From a checkpoint of a small transformer trained on Wikipedia.
Size: 22 layers, width 320, MLP 1280 SwiGLU, vocabulary 6641, 40.3M parameters.
MLP neurons of a small language model. Each row is named by its layer, matrix (gate and up: input weights) and neuron, and shows model dimensions 32-127. Each number is 128 + 32 x the weight over its row's rms, rounded and kept within 0 to 255. Numbers have three digits each. A neuron's up and down rows have the sign that makes its largest values positive.
A block is one neuron, or neurons of one layer that tend to fire together. After each block is what it responds to, as a language model described it from the Wikipedia text at the highest values.

L3.gate11:138103201145154092131137122084123088144124110130142145109145084125137079153120128128110176157137075114174079073108106127136094175124095088129157059086145146145128077146089142096158190090124078138126162147133106120078136149147112147161124111171124113092155092147185085123115111141135192136
L3.up11:105139143112128086100101103115111097106120145113149157058165086126086204156103117193139108127137097131167097157133206103140113114107104141125113058159173208139124085087071141074115134111147138092183102140132151092105086164138082161194101128125204105169153117119098151144104135129147088110
L3.gate67:111142147122109080173142124109133103138110103121127099167093128119150117163129140113139187167116118107147160130132139079168103151120157136162148167135145197172103100097075094079146125092171084162161100159129127131106152194139151141118155119175102155147186129090149137108106171181123197116
L3.up67:156145080151127122171134186113157156156110176094171187175150101140117149180151172115159064102186185155062116123103120179121136161064172128134127210153140082165154132107162143098180129129109114148142129124120206101186098099129171050106159124086069093137136136190100064172110107157093137149
L3.gate278:136128096151129146126125087129132123139156121107055164136111136124158138108194137137098132131064156133096153098142159165143164167114131114116143186122135177126106141099095134112077124125128140136129200080108089085069151126155148185153112106055077194044112112168121137080134118179142090109
L3.up278:137134133100084174109172065144122128135174101156125098137084091158090107111131096127135126115134147171114180065091124166088124169095116172127095069073156151110116109147129155136139079146138146132131121098107087118071091168180112106133081106127154119145090111124186102150109144120202116115
L3.gate433:169150112159092075159178188152206140183095125108146095186130157112079105162170121115153144102102122132155166102090155067133070176160150124133107128132136159153129121154092113078171137115108093168140081102117102158127160148141096108157126075142110116090115083081148133110169095138144134111
L3.up433:168151134155182120116150155184127148136150192162118138096156064109101169155160104115123153107124178147138143108111097189087126092133128152125113134138181151125130081113068077085105116146164096096061144154139071142161107137109183093114127106143151130123074162132145132149132142182115179165
L3.gate535:149089150157163146110146112132153065109156169086122119109129092135161138088132188130122141056117124161162163090081129129123113157178135132130065174099131105111184074216051122134128116093162135107195101109132150155110147073132152128120146074120177107107150144181151155098126107099082147163
L3.up535:121125123170157097118141152136159144149083186169121132144127054140081123097129118094149189072154131167120198118126150113131096116158125200132138090141120114146106135112091074188097115089128102091115136112141167136118129164114137152073140105142126094144151115133154145090151135111170107123
L3.gate543:125072132111128123041198128149178116101122179134111167089163136163124099187137080171104127093132142150101119138088135111070146139135095153116114127118142125074169157179122086152113102146116172074117135151114078145103171147150102132120225146120123108144126139122151134217063138143105084114
L3.up543:096130176110133132129153102142109095099097124147098203072079099153105090117110162098141189151137110181127131171134166123067056121176142092137134110100162127168120174088130150183144161079119166132124200080134146127118098100144147074095146132123137184068103126107111088116127105121136082115
L3.gate727:198135089098115097136138128145091097137060140099093111110103188125124173081133073124180129104164245111098108104154136118064201082068119104128161153140136115131101064148171132112144142139103133181133132075105124130088072129125166116083136166082156124072159138109102087110186126121140112178
L3.up727:171162106105112124118110161136081101210132153107185145140134118173129128086112194085233137125163153095117124108090121149096128051143153075121089146071138114159100086126102152153111083092107149151163113120110137113147119163105128121083089129143132162068101154119112125159168128087077108165
L3.gate1152:098082100151186158149097114094185152132098119133137161117109142157087158120095132152109109137137101115106150122144108126128114143072146185154161121107094074178040057116165127161170138145071122077169109090154104131123166179156123199178135180148167154178119059114129077088185126124074131088
L3.up1152:083108120111198104126105125141143125140139117161148144117150162136072124136109159147128131144162155084113127186121071099143162091089115168120094137137135131089138129100116111062135156144128148068197069132089172193057148147138110121192172141134096116112121127108100130128130113149140106106
Description: Word-final -ing completing a stem (joining, racing, housing) and infinitive or prepositional "to" (willingness to, in order to, according to), plus "Ad" opening Advisory or Advocacy.

L18.gate224:170075162089147085106108104168101169104110145126102113147141188125131177148134110116126132129064163098089136129077134178112141198128144080101160111166104079093107111121067084134158147053091030124136161118162118110149147128191116118122132084065164091096121044199111162117153170116146119204
L18.up224:138119124110122116157078129146140176129084150144140141054182148135131153165152092126131158135119064047190083116128113108152120123139145123124140109153174107138146161160093103106140162139169088096131079166134204049154110115205133100128092105181078150151128100122129140129164198113092148117
L18.gate346:131125151115096125091103126120104101145145110159249139057129126172129144119063139136106145141134126192088104140127123163081121170083151138163107086134136122160124205088101097080155160125091099102087156115120132133124116101144131125124134080092133103079184094130107113152150125111117142166
L18.up346:053134149119148172109113098119163138112082143143109153087130132117102114162141095123114072093114097078174146140081170143139096131134169078143156099104115172124134165128077087125129080143128105168091153113096109133138117091141104098114119142149127045103106196117091167151049142143097114134
L18.gate618:079122148070094123072116120139099147145051105128152100139179130155194153123116119083110087188087135130132072112152102120094148139102133121126161124128123109096148148146135129093182188115137115144148138136150103154103133179172132091096122084160101082062068099144085174189149149140126132104
L18.up618:106101144141142179142052167125155064089071100114166158083167180114144118112134082129131164128110113112099168172096120067159136145108104122167133109126151084156107152139152100111139160125132139155123102122130117123121126128125160102053137149102159137144123107127124110124150129140136076163
L18.gate705:148156118101144088107080114104083148105152071151120088156148148155157167116134152148147123178151121080118067169141083188140139079104114111133154145121136144135112167112015102113174189123126095173133168121144162129105140110130169082110114154146163160117162109105118100113145098082174115163
L18.up705:087155153092062076118107187106162118101084158163159111113123127073086084145086122128114122068160109130148075116165180102106159187109060135122121147099144117133167166143153066105087146152133165136116157156151154137150122152123163084091149098148115111126122152110130159139120160135136043115
Description: Closing == or === markers of Wikipedia section headings (Career, Geography, Discography), and middle fragments of split words such as in-sur-ance, ann-ivers-ary, in-struc-tion.

L15.gate915:095155131077116108121116134044124136137111089062128149151122144182126187094088063115123110092103161100115030178083089144105128176104205125126181111124083086148162135136135111151168128185091111125075184155147079113118120194164098133116165139125096115104151115098106101160174075096165167162
L15.up915:134139131128133130134185107113158123157119159105109130022160156161144113099115131041153104176116094111106123138128147141167149176157100082117130101122119057125133130119164096103125173119117079167140121132147113148146095132095073140074185130166145159196121080141099107158120136091201120130
L15.gate1270:148123165095081139097186128113173125109148072115122117124111172184104126111097089092141148136163140150109090179182118130148078172077124127127117090106126058188158127118157160149155054154137115164066111125094117178062113112188191165153178142113137172133156073149124125149142097096110163113
L15.up1270:098178161113035122144162155140143162129161132126117125088071157103161171099112162169164112107133149123161086170158154150134028157127123157099093095174101077165107205139136171098191097162137109162066181149112081158068107126107166133120132152117137181094163134169150124080128112107164132058
Description: Prepositions and function words that finish a verb or adjective phrase in biographies, mainly "to", also "of", "with", "than": born to, married to, said to.

L18.gate755:134154113117086167087103156092139185117070111089174169117132119137158094147062147071124135129147162129094132185136171129131130130104172122144115099126123129146127144060098156089166153154166152147147087120136094143116127113095200075151097096144087121081102143150044104163163166120200135112
L18.up755:165137145118112109120128132161129129083133166140145181096153215095134118166188112085139183112163176152103062146096151169109145121148124165125156082034132117173115123177150184054042132130122163128106086103121170103106086181112114133145106054089143143112124093106125166067096110109141155062
L18.gate770:098094105112114103112130098157143187142122103132139139147086077182085125149143114128136154098115194165153137092166098071118199163111120075149153147148145093193097106132186095050191171204092117175138140240166120104082121183138140145134135107123122117155187134109151076143218091112142105135
L18.up770:127176113098141116087093157123157128129163165117075089062138124068116163144154073153178169085176077108108196151152103130073140072204136120072179108127166145107110166121139117116129106129153110196105169146113118094129109183101102157121152146112147131141147079155093104106074135152107154120
L18.gate1201:150104095085062104084154116108129164107116181098109106076129108117138144084101102081111132149149166143121137174119129120069116116105150132147178104152134183142124146115148211095147116134109113169106085126153146121087127122153121127087195117119148156144187090207093084155188110140174145175
L18.up1201:173145187109125092130110186150096126186125137146108184080126094086059133129128111079201163120098189201120082196116164145100087092112148109130138122155166128150151129148161137094094122110181162150075159125142145110072085098159126110115121137099113163138124120148126094138156147063169143155
L18.gate1257:152099148128121128095110104137149100118146106135075057144151095166154121108139077093099157120135148075142086154159127104122082180084152112141155086135128103145168121172136116119124164061091069121133131193093161130075163108163105127131131156103160114161155167141073093135168142094078102180
L18.up1257:152123114113130082155158144155125175100112133147143155093165162161145104131134122178125131101144185165107088125127143095147162111142178129127132128077133159130142147079194123127100123111059079166093180103113129116157128133142114121131120131116133110191095101066080149180171098126154120105
Description: Infinitive "to", modals (can, would, may) and "not"/"don't" right before a bare verb, as in "began to protest", "could not afford"; also "Gl" in Global.

L15.gate957:113158120102152118116081091119078176106114129181160137103122141150126103104106121136119108129130129176111049164116139165112132121070134103175152129122137098169138133058130106118109145168144085147108158125121141172130137120069131137051112152206145110088148167112112152134106109173091138148
L15.up957:134185155142084166107129160087159179131189142150154059088164154111081171134168109154133047105087104099159072142080171134115150153127165130130091076178099079089176075136125161181142102141114102109143105120121088114096153091126065062179150119176099124141088165101116131167173160135148109144
L15.gate1278:102152113085149080043134101138127085124120091138185089125125128169126150116130101104153094121106157156125082105110059140042141155150206132111108154156126084123110090145081160103110157100142150180125130120111166100150081142120170093153105075098134131096160153108045162164124106159106126132
L15.up1278:175167128147110121157054150110121162152143119176156168130159186118097148157151119100083140147095091078108121104139162209209043148108099074152164094119109127100103173147174116106091178141214084116135126139140130093103124131142099113107175100174131129105112071119151118088126126167123125132
Description: Closing == or === of Wikipedia section headings such as History, Background or Early life, plus colons introducing lists or tables.

L18.gate561:092135121116126143102074085136134086099123147134184135153096167149167154087161205110153120101153106127103044134069107121093112098150147145114131141092077111109108055139058190123138187161118149143087147107125116161129223120162187118169177105090103157158164099151083072147096152081136131191
L18.up561:148123165138109161117156202120168136166132109133099087138165094117093163143137123136172143131072094134184092080143116136096104157122129106139121107128123128153088126168060127115128123085139123081181114105132149124129162165137115225098080110123110083131087083119077058103100124130134123183
L18.gate621:141137091121108087111143089060096113114084087171151083160082114170141133109114094108111057164107135126107114096130127152123124127112163143138096155068120189123122162146176092142168208194087126101155136165130090124153124154135110132091189108140152096124151085139172135187074143140116113162
L18.up621:152069155140084119135159144093143134134110145169135107180144088125125171170142081156143175126158165152043143130125115161081129139153083093136116111129170119179100073178128126132186115058122132143132150123096126147123106100085165151100091122105123121072157105175092096124128104135168154089
L18.gate801:086087138110075111099098083155122110084144124082135141123146148125118120118143118108148211134111066076104146063079130112135165129115135126130208128159090087181116081093078108101138212155134113162128138166094161105125134121164146139153120091098174153169148148128110125138106143126098053159
L18.up801:140152108119133119131106135156061084092104172097167087133134135168146100111165107165134119114126124107161125147089121157191146124090093121116071172144161056142190103162142156082107135156112131232053067107143105062157116097180095155101080160178117162154114133120226126144117111083188116076
L18.gate1076:150068115133156091092087077116096082115115134150172139172118149075174176161175108075124110113107085096079119089101110120142121110047135147200101067123173151124133080144137115126197161102124155136070139158115157123142175082162123120100116070138145140110152152143128091106088127089110146151
L18.up1076:138178128146106097142168147109129140063141157138088151101120121088129170097139088129092146168133127063137115148151122134104166118147124122123137164096118054144159142160100173193166145108093163115161128114128147167059151117135093151144141122103092163136147044099153077155155124135123155109
Description: Word-opening pieces of a longer word split into subword tokens, especially "mar" (marathon, martial, marry), plus Mon, el, Clar(k), Li(eutenant).

L15.gate165:112059125097150111121125066144106138116091125133127139128084127176150104118114121118086144155151148126146103138097028114135110177130195155152182091178124081116138171144157141097170195125067171107105115178172061146115131138141114096114136124190131103107198185146161115151122131141122072099
L15.up165:102162134151128108130121077149117133103128120104119093121114141199120105099138124128121170069188203173069151106077122112164167148141145096151124122117091085144213076134133147123139156116139135178120080161145096176124137131143114129084072111111140117147157139174153150098153117057146131154
L15.gate591:097124109055061107078145111121105071120110165088144113152093109127227170112071144090105127146124182125104145114153114141050142107134181124113156106143060137212099115100156132120206151162124132145105131122140089168128188112158116143146188128151096129142148156138138141089131164121099116116
L15.up591:171132158119099150139066110129135095173087077050169191116117099090102150100104079162159122129172135145129179108127105125098169115104127063126134060162120144111177071135139161097202129145136150166140169119133165134118127120154186215135098123147126121089115111120182109083119178073131090138
Description: Opening or middle pieces of words split into several tokens whose ending is predictable, such as Car|neg|ie, suf|fered, dou|bts; sometimes words like would or same.

L3.gate3:114086159172081107129151118136125139171144187148065093202111143093134102107171163198031133085130113102151150158183169145148154126126116132099129115166157097101125100136131091163079154087133164130124057107128153071127124130132085056183133109179151138150150052141183188091122040108129152102
L3.up3:092148116082108066135104097125081119106146095121135126133153123113162052114140140130163085139103194126156127161164123125197109115112146091121105165141184200120099080134065160152176105130104147105122169154103130124160098155123126125127100145105175135085125125114098125160131149108154092102
L3.gate226:172124101157148151145094112144161106173120106137138132127205133124099111133188177186128148092162114114099120196145116105162151129137139131127099122111144121181099119080107122130110086077143035155140106149184199157086124163168084146121174173096116073168129177153128120156111164117126133152
L3.up226:145110135169113153166068101206114093166118125153121102125132107071076139162153147178124118152137119085156140186124077131134152111073088148128122118075142107134148134138146107127145086160166117096127109102151175184145107127110098156157129141122100161161098141107094164095150151071161097156
L3.gate258:126110105168072140139139135114165133098139080052136157111150164150151109089145101116155126145145171154079146093199132096124157137154147102112115125104146098131126122119124131078127186101127166147132151102119114142137175151133132172107139157175177128091139089121168122135132118122189149134
L3.up258:188116101130114093156185157127199082095117092119104150112147102038036062163114098107125140046164151167092143097105204116111137167110088063128137157122136129139077136092094083120153113146144158108141146095125184124139130134116025138158145154106134164153131120122109126055088070176119081080
L3.gate527:154170098155222149150168160148141142178152085143131124171155122146117083112109112090109144123088106124110149132069099172165104107100160127113122145099095162183218109099144133123052171163125144137141146139142058139152113193156121130159159123136167154115117122113114155145112126081126117125
L3.up527:137183094173123131124110121112205147175095145118141147108194116204096175134132130151123137091091126118138134120160130173114143128142151127141148144105129079137124173139166098041117122135137194142195102134076130115112014059112105137114107084159126104088154054135103131121158131112167173125
L3.gate800:089191100180178110177142122111206119168182127128117090106121128129092128147132122122132112157091140128115160113139089123146120146172141173116111065153087118140094096143103070168109128093174152145079145157091151102107126159136085125112122089167122109181086148090093119130176096171132121153
L3.up800:127124130109136159125085102182188138106149090077112141153105117067116149140096142100077160105165120129139095152080092160144108142141149128151223119096146124144109130128108115139119149131136091118124136087180144163174166133123137168117112153170167182137094088091170138093144167106141076096
L3.gate983:182121104112140121084200074114078132116161116156089136206123175080123104159125132125152122064118114151155188203206096100108114117106137085117109144119185168116161109104129106114144129088138121176108116169118157087075139122180121100159220137160115151146125119149148121193193134120137115129
L3.up983:119117167089100116175144122151116162143202137134132111104148097126077102117095147098144124160087061176137135143192155128136065138175142123116127167099126161152139128125116139113181101131111135164135109106124182105124159159114137159108203140136095132140121132123125128152163084110126083147
L3.gate1153:167138112150061111141101112076117148167101137164071092159138152122189082086155168094135132067160146147093152105120167133159098151087146130131084125118216133150134148176030121168089107065154148117186076192148115155109130173164114100083099135172114097106094115155137114139130098161113084123
L3.up1153:129084127171137126111127112130141030122149125141071155166136177131156110098192139092117102106103106056103137114113085096102162155116158121119091162102120112150118097063124134109106142138180181151140068119082099094128117148122116092107112153124112088045103162132140164120086146154109100160
L3.gate1227:149117113058121114112151141139121126174107162166174101109088131148119209116137119116040109064064099147138118083080140150127127136066140181160110177127137098191061152158240083138111178134103124080171147054185165146138117152123092135122106111113133160160115130074111137126112113094064124121
L3.up1227:092157056148127158146116095149145163129138128080161145048152145105122118100192164127132137155139140112112144090114109094119157074136130127120134103053142122141130200170131131110036143136044115126120110138099158101085141137087137118109104087184194107156115097143128173149126156126195174107
Description: Closing == or === marks after Wikipedia section headings, and opening word fragments, chiefly po in poem, poor, poet, podiums.

L3.gate60:129096111165058135112141089094169098137189172152135142121154090153143120121130164170118130200058146152145126088189123071113073142190210143130176136180063125103173124124124152137099171136143130126153100124121096092129163135103110117124116091118098033169112096151089156078152097147121141157
L3.up60:058118118158111143096100133124168089120139084131174126114143103189137132059154108131114083093131038132150142142092106107126111101107136100118119103093095095148186117131111127161189074129193175146139173135134212193115144147104132140131139093147114148091132079144130148094059138130162095031
L3.gate92:152172105168129089134136118081148130173117169111125120124089109142175165143121104121177161106139106195130115079155083173138132149146118138138159105152159054117127083185074141126095140106125092166167135189103157093157171142179142145103148126107136135191114117107196119093137120089096120114
L3.up92:145125168119156113141083086144094131115148186089120095076118100129118125136168163113150141130180081089128121072088069181143170131084087162121119140093102078132178061120106149164080098132090130067111086121081117153145153154112110087169155119091166199154122092083150132104139104095111138154
L3.gate180:145117106126061128130149180064117118132169107150066120102106101102072079148121078170096157112136108096094097173142115149101087178115098096118071120103135090090155117170130122162096158131166119130123113103121130128133172090135097138131167088165140094120202095164114138132096193145182100134
L3.up180:141128132139109187149102119120131128106141068170103180160162082129112097095111067073072119126093104144172136164145151081128107127143106133137097148146132163121125125069159159163121194115094179092167133087055188113132166165148146081110099155096145202117092111139115138128105092101114171133
L3.gate529:153118109139139113121123121129102143168147158149141104068141101129238145138122164123132134142132103075131068126070103114121154204117150194137127130103091202211137161148147080105115103153193111141087141105080015099116105169153150132090138147180128198126149099128150107220133110146103107041
L3.up529:172122151065098143095167179129104143111136124148116089178132115170099148107098104084139129153117166125135139149094160135122145126152168172147130161171173123099157118121121136066148099188134071153129114118127106135141156199140107167144153109106114164174138079110179125134163082148106096128
L3.gate566:130109101126205126162168158090140081100133185070203154122137167131130193148091138135101124147071100103148123118109149157125136124113101181119105109150184093134116096080172179111088099131141161145113106093098185153155076115128109151107122141078138191042150138150100117146095111140105120156
L3.up566:119120082170118155113198159122139137123175179144156192149163167137145229137143141144170120130096115093128131141149131166137087085108141135137123088107188136161055144130106143187113108173140130167120135107143076094157125082126089072096085086126149146070181141146145124113103118138121111139
L3.gate697:102162118132095131159160129074143113190133161111093073115199130105101151120099149145101192153107138140103197158183144142141147124118096091133115095135122123126131172115121053139143196138144097123118106118195179133128160155150130124138162098113138084159117139127133126136189115091176131131
L3.up697:160147132104099091134108141128111149111181151108105133124128180119175095154169112157118168121103070049163093139081106163134159139104067161137125139102153158183184154127130107090107130116163154201176107099202114158115203104063060201126107084084210161113092181150102087122168150102141156138
L3.gate892:129231086134111156098117158125132169145141104133106123101122125066174086176123080169067126167142123113163113097117111148174107130129128105143118132219125118130142166100113124104113102171142129076133164131120069092166155156133128083080113153128040164160132109124079177160153165127168107137
L3.up892:083048140116109110135139180129209172122118166152061083054133085139124058129139110198125105185161107074156122159056189095095125125154112155118105090103123130137133173108144061158105100157117148189104091125140117114149122117203176113122071123142169130154146087104118168136126114121129120166
L3.gate1260:116102127089137089085140108120077176108129137130112133111007095109142152141183095120162125110144159114096116126090079190047149108127123095127121160179112111180129155144142150112121073198160156216121058110174138110151125079058130145115191150156108155128178115125121146142150098116135180191
L3.up1260:112151116112130115142143098089152174112113132095063202148082069145103156152185065157075137088119081138083144169148168126147137087045123133131160156108081112151202144198152109123148138186152147138137137174204105132152158101067179099074196180138104119129186138158118173088090140106124173108
Description: Subword pieces beginning or inside words split into several tokens, strongest for mar (Kilmarnock, nightmares, margins, remarks), also saf, dou, indic, ul.